{"n_layer": 15, "d_mlp": 2560, "rope_base": 100000.0, "optimizer": "muon_variant", "lr_mult_down": 1.5, "decay_shape": "linear", "seq_len": 1024, "train_tokens": 900600000}
MLP neurons of a small language model. Each row is named by its layer, matrix (up: input weights) and neuron, and shows model dimensions 245-340. Each number is 128 + 24 x the weight over its row's rms, rounded and kept within 0 to 255.
After each neuron's rows is what it responds to, as a language model described it from the Wikipedia text at the highest values.

L5.up1662 [112 169  92 117 173 117 124  94 131 145 131  91 107 108 158  95  90 131 185  95 126 153 109 111 146 135 111 132 127  88 112 153 153 111 133 129 122 132 145 128 103 159 147 149 132  91 146 171 119 122 141 160 162 127 137 171 116 148 167 146 106 148 105 160 147 156 174 113 134  92 144 152 170 105 145 104  92 135 127 110 130 110  89 128 144 126  92 138 105 169 142 148 102 139 137 154]
Description: Japanese name word-pieces

L12.up359 [161 210 137 169 130 124 161 150 113 163 129 111 166 146 149 129 126 141 155 118 181 124 149  79 129 189 133 165 108 110 174 127 118 118 166 125  92 126 114 128 131 111 148 115 140 141 125 116 117 131 125  98  78 152 179  90 142 110 192  88 124 148 105 135 136 103 100 113 107 141 144 127 165 122 106  83 100  89 134 125 128 128 133 105 149  94 103 110 147 157 108 145 123 101 158 147]
Description: Mid-word name fragments

L3.up240 [110 117 102 128 122 124 170 150 120 133 122 142 103 147 100 145 146  78 120 108  92 123 144 108 102 125 157 110 139 145 132  99 132 164 133  90 112 127 204 145 146 132 152  82  89 137 115 110 112  79 157 130 101 134 147 129 124  86 137 192 124 121 158  92 110 122 138 114 137 119 153 144 145 108 153  82 112 106 158 130 139 139 155  70 116 122 102 105 149 112 145 142 130  91 137 113]
Description: Section boundary markers

L5.up137 [121 118 112 166 136 125  94 122 139 136 144  72 137  99 173  96 121 133 127  98 103 123 119 170  98 146 137 135  66 130 113 104 123 136 139 109 146 153 109 124 131 106 172 141 142 122 116 151 105 134 153 118 126 124 123 143 139  91 151 140 136 133 135 130 137 149 108 127 168 170 112 134 106 132 151 131 100  89 152 156 149  97 154 153 150 107 106 137 108 171 103 147 139  89 111 184]
Description: Acronym after full name

L12.up880 [154 122 110 109 108 140 100 155 143 138 116 131 168  67 143 130 120 132 157  99 101 135 121 137 151 104  97 136 115 113 112 115 109 105 122 123 110 104 148 130 122 125 157 131 106 153 128 132 141 127 144 165 121 169 157 133  96 144 112  98 130 171 169 130  67 134 109 112 113 123 100 121 132 149 117 120 150 165 134 141 155 135 148  98 160 126 150 137 145 153 130 133  88  83 149 107]
Description: Section heading starts

L5.up2263 [185 165 124  77 107 116 130 115  86 159 101 160 150  73 117 145 145 139 152 126 161 144 142 103 129 139  96 161 150 177 159 115 139 116 145 128 155 149 123 133 108 123 112 110 147 132 111 108 137 107 123 126 139 162 101 110  90 138 116 141  93 165 106 130 163 123 127 101 155  97 163 175  81 132 125 149 164 126 138 132 152  97 149 121 136 104 147 118 127 155 111  94 121 162 152 151]
Description: Mid-name word pieces

L5.up2454 [112 146 105 152 153 123 135 125 105 148 142 149 145 143 131 109  84 133 113 154  49 118 140 157  99 103 130  96 140 129 224 140 143 102 124 130 141 114 133 102  83 188 179 121 146 106 133 146 111 123 129 134 164 142 141 110 141 128 122 139 125 173 122 112 120 128 140 103 153  92  67 134 145 114 156 130 114 146 110 137 114  77 107 112 121 121  73 115 105 117 146 130 158 104 112 115]
Description: Part, river, word fragments

L3.up2108 [145 164 187  71 138  80 121 186 146 132 112 125 126 104  98 135 108 128 129 106  91 118 142 112 126  87 100 168 141 178 164  95 126 107  80 121 114 125  96 153 156 106  99 114 168 125 171 128 125 111 125 155 163 156 109 145 142 119 103 162  96 112 165 180  91 120 108 121 141 156 146 117 102 130 102 149 108  66 104 110 109 132 134  99 110 165 132 110 124 192 151 146  88 144 159 144]
Description: Mid-word name fragments

L12.up2023 [128 162 122 125 163 150 148 115 143 167 122 125 113 121 145  80 129 110 129 162 122 135 179 146 164 131 103 166 169 101 104 120 137 129 135 129  82 111 141 148 109 101 150 152 116 161 132 119 144 149 136 103 146 162 122 118 173 130 158 121 147 104 111 151 125 119 134 135 124 151  93 143 108 135 123  75 105 155 127 194 174  69  98 137 122 156 142 136 149  86 131 132 115 113  95 143]
Description: Part-of quantity heads

L3.up1395 [127 110 128 168 123 137 135 170 113 121 153 140 117  66 168  97 134 117 131  97 123 116 149 137 146 104 135  87 103 130 168 112 124 132 167 129 121  91 103 110 143 109 160  88 110  88 131 133 155 100 128 153 109  96 127  79 149 123 134  99 153 130 149 170 153 127 147 105 121 159 129 130 139 117 138 158  80 154 111  91 144  98 145 141  62 105 143 143 149  95 121 157 116 113 128 126]
Description: Place-name endings

L3.up2161 [ 85 134  94 144 156 124 107 151 142 168 118 147 150 130 158 118 163 131 134 109 103 123 174 127  89 159 149 133 147 119 167 139 144 129 105  90 169  93 104 120 106 101 127  76 132 147 104 110 128 117  96 108  89 127 136 165 120  77 143 135 149 137 117 101 168 129 130 134  96 123 134 130 126 122 170 105 118 153 123 170 115 111  99 165 163 132 133 107 142 105 141 140  99  97  86 128]
Description: Institutional sector nouns

L5.up2335 [130 121 105 101 140 100 130 102  85 103  95 110 165 146  93  79 139 118 123 126 132 121  84 106 143 127 139 131 101 154 122 155 122 103  63  98  93 137 133 121 114  90  95 158 169  85 116 108  94 144 152 121 111 136  96 127 116 120 175 137 110 122 192 131 115  97 119 136 101 116 121 129 120 143 173 151 117 112 106 120 149 116  72 125 126 119 114  89 120 152 144 154  97 155 148 164]
Description: Words inside institution names

L3.up1961 [104 157 124 146 161 132 159 153 112  59 102 167 175  93 104  82 105 176 136 103 100 134 124 127 179 139 112 127 108 144 171  87 128 131 123 139  82 117 123 130  99 149 130 137 152  93 128 156 104 141 135 171 142 139 160 132 140 107 120 129 119 132 132 127 149 142 140 107 126 156 109 164 116  77 109 129 143 128 116  90 168 137  65 136 117 100 103 136 157 124 138  96 153 111 122 142]
Description: Place and institution endings

L5.up1450 [ 74  90 116 153 124 136 111 103  99 103 153 115 179 140  98 108 160 103 114 176  91 157 141 113 139 145 151 145 135  85 192 187 132 155  90  83 137 144 115 123 140 103 126 104 148 160 150 109 144 177 119 164 144 113 136 112 104 134 156  91 101 158 158 124 162 134 121 149 115 123 101 113 136 127 174 140 115 106  80 106 155 115 150 135 150 100 107 115 134 108 135 143  95 110 132 119]
Description: Degrees and honors received

L12.up1031 [135  95 158 178 128 151 127 153 161 134  88 138  90 115 148 156 133  85 103 120 109 120 142 111 111  99 172 106 137 136 138 133 161 177 131 133 142 163 131 118 136 100  90 153 123 127 106  78 168 117 114 133 158  88 115 123 138 134 137 128 100 136 166 138 118 110 160 108 128 112 177 170 149  88 150 190 113 146 192 161 117 152 138 122 139 103 107 134 126 166 144 104 117 123  81 101]
Description: Phrase-head nouns and table headers

L12.up903 [120 158 108 115 136 115 136  87 126 176 133 135  64 114 132 156 131 109 128 116 139 181 141 116 129 130 119 104  92 124  94 138 127 118 123 131 118 142 152 100 113  94 120 161 163 121 107 114 149 122 104 114 167 145 157  86 117 140 120 127 128 163 175 118 100 108 119 123 118 145 124 135 152 158 171 175 116 126 124 142 136 147 150 157 162 114 167 161 141 107 111 121 105 104 126 156]
Description: Mid-word name fragments

L12.up1388 [130 147 149 127 111 155 133 140 161  78 143 112 108 103 131 121 136 122 111 126 121 158 130 142 140 127 162 135 157 118 150 137 119 114  78 182 165 133 135 138 108  93 108 148 121 117 144 138 133 138 100 141 127 162  91 134 142  99 114 145 103 129 141 136 144 123  58 149  95 117 107 138 187 131 146 103 141 162 144 124 125 116  98 112 167 151 159 140 148 116 141 115  68 154 130 110]
Description: Word-initial L fragments

L12.up2027 [122 119 182 125 189 122 165 163 117 175  94 132  92 135 130 107 129 145 154 106 117 121 135 123 115 127 146 117 156 177 125 157 126 108 128 117 139 138 127 123 130 102 116 144 125 131 138 145 112 182 141 116 158 134 133  99 134 141 155 118 130  99 138 109 162 154 151 118  95 149 142 113 156 173 112 117 138 123 139 156 150 110 125 169 119 149 136 108 130 164 112 101  82 151 158 138]
Description: Foreign proper-name pieces

L3.up915 [ 96  91 101 135 119 103 122 156 150 138 159  92  78 131 138 122 122 153 129 127 142 111 119 151 131 116 133 152 128 129 116 110 139 132 143 108 109  92 151 107 140 151 147 104 138 116 149 127 118 111 143 153 147 146 129 130 106  98 131 135 177 156  95 140 123 161 153 110 143 131 161 102 122 119 110 146 117 121 126 169 151  84 141 106 159 152 124 135 111 117 100 100 126 137 116 150]
Description: Section and row starts

L12.up1631 [113  97 124 107 150 107 149  94 136 156 132 147 154 129 104 121 125 133 166 101 132 126 109 122 124 145 151  87 112 100 143 143  85 142 142 131 144 130  91 103 143  99 109 151 105 120 126  99 150 108 113 108 121 142 131 139 175 104 151 153 119 148 145 133 187 110 153 127 127 124 138 141 110 135  75 143 120 159  86 168 104 149 157 110 106 162 165 101 139 149 127 105 146 126 151 163]
Description: Compound-noun modifiers

L3.up677 [133 135 141  79 143  70 165 164 118 101 120 135 127 167 135 138 140 151 130 140 141 108 132 111 194 132  66 155 124 144 144 141 131 117 140  98 162  90  96 154 115 100 111 126 131  96 154  93 106 149 121  96 124 127 114 126 137 135 136 142 135 133 105 125 124 157 114 162 138  52 111 128 128 141 142 128 149 112 171 139 128 152 125 119 108  96 150 123 112 120 132 118 113 157 162 126]
Description: Sports career and paragraph starts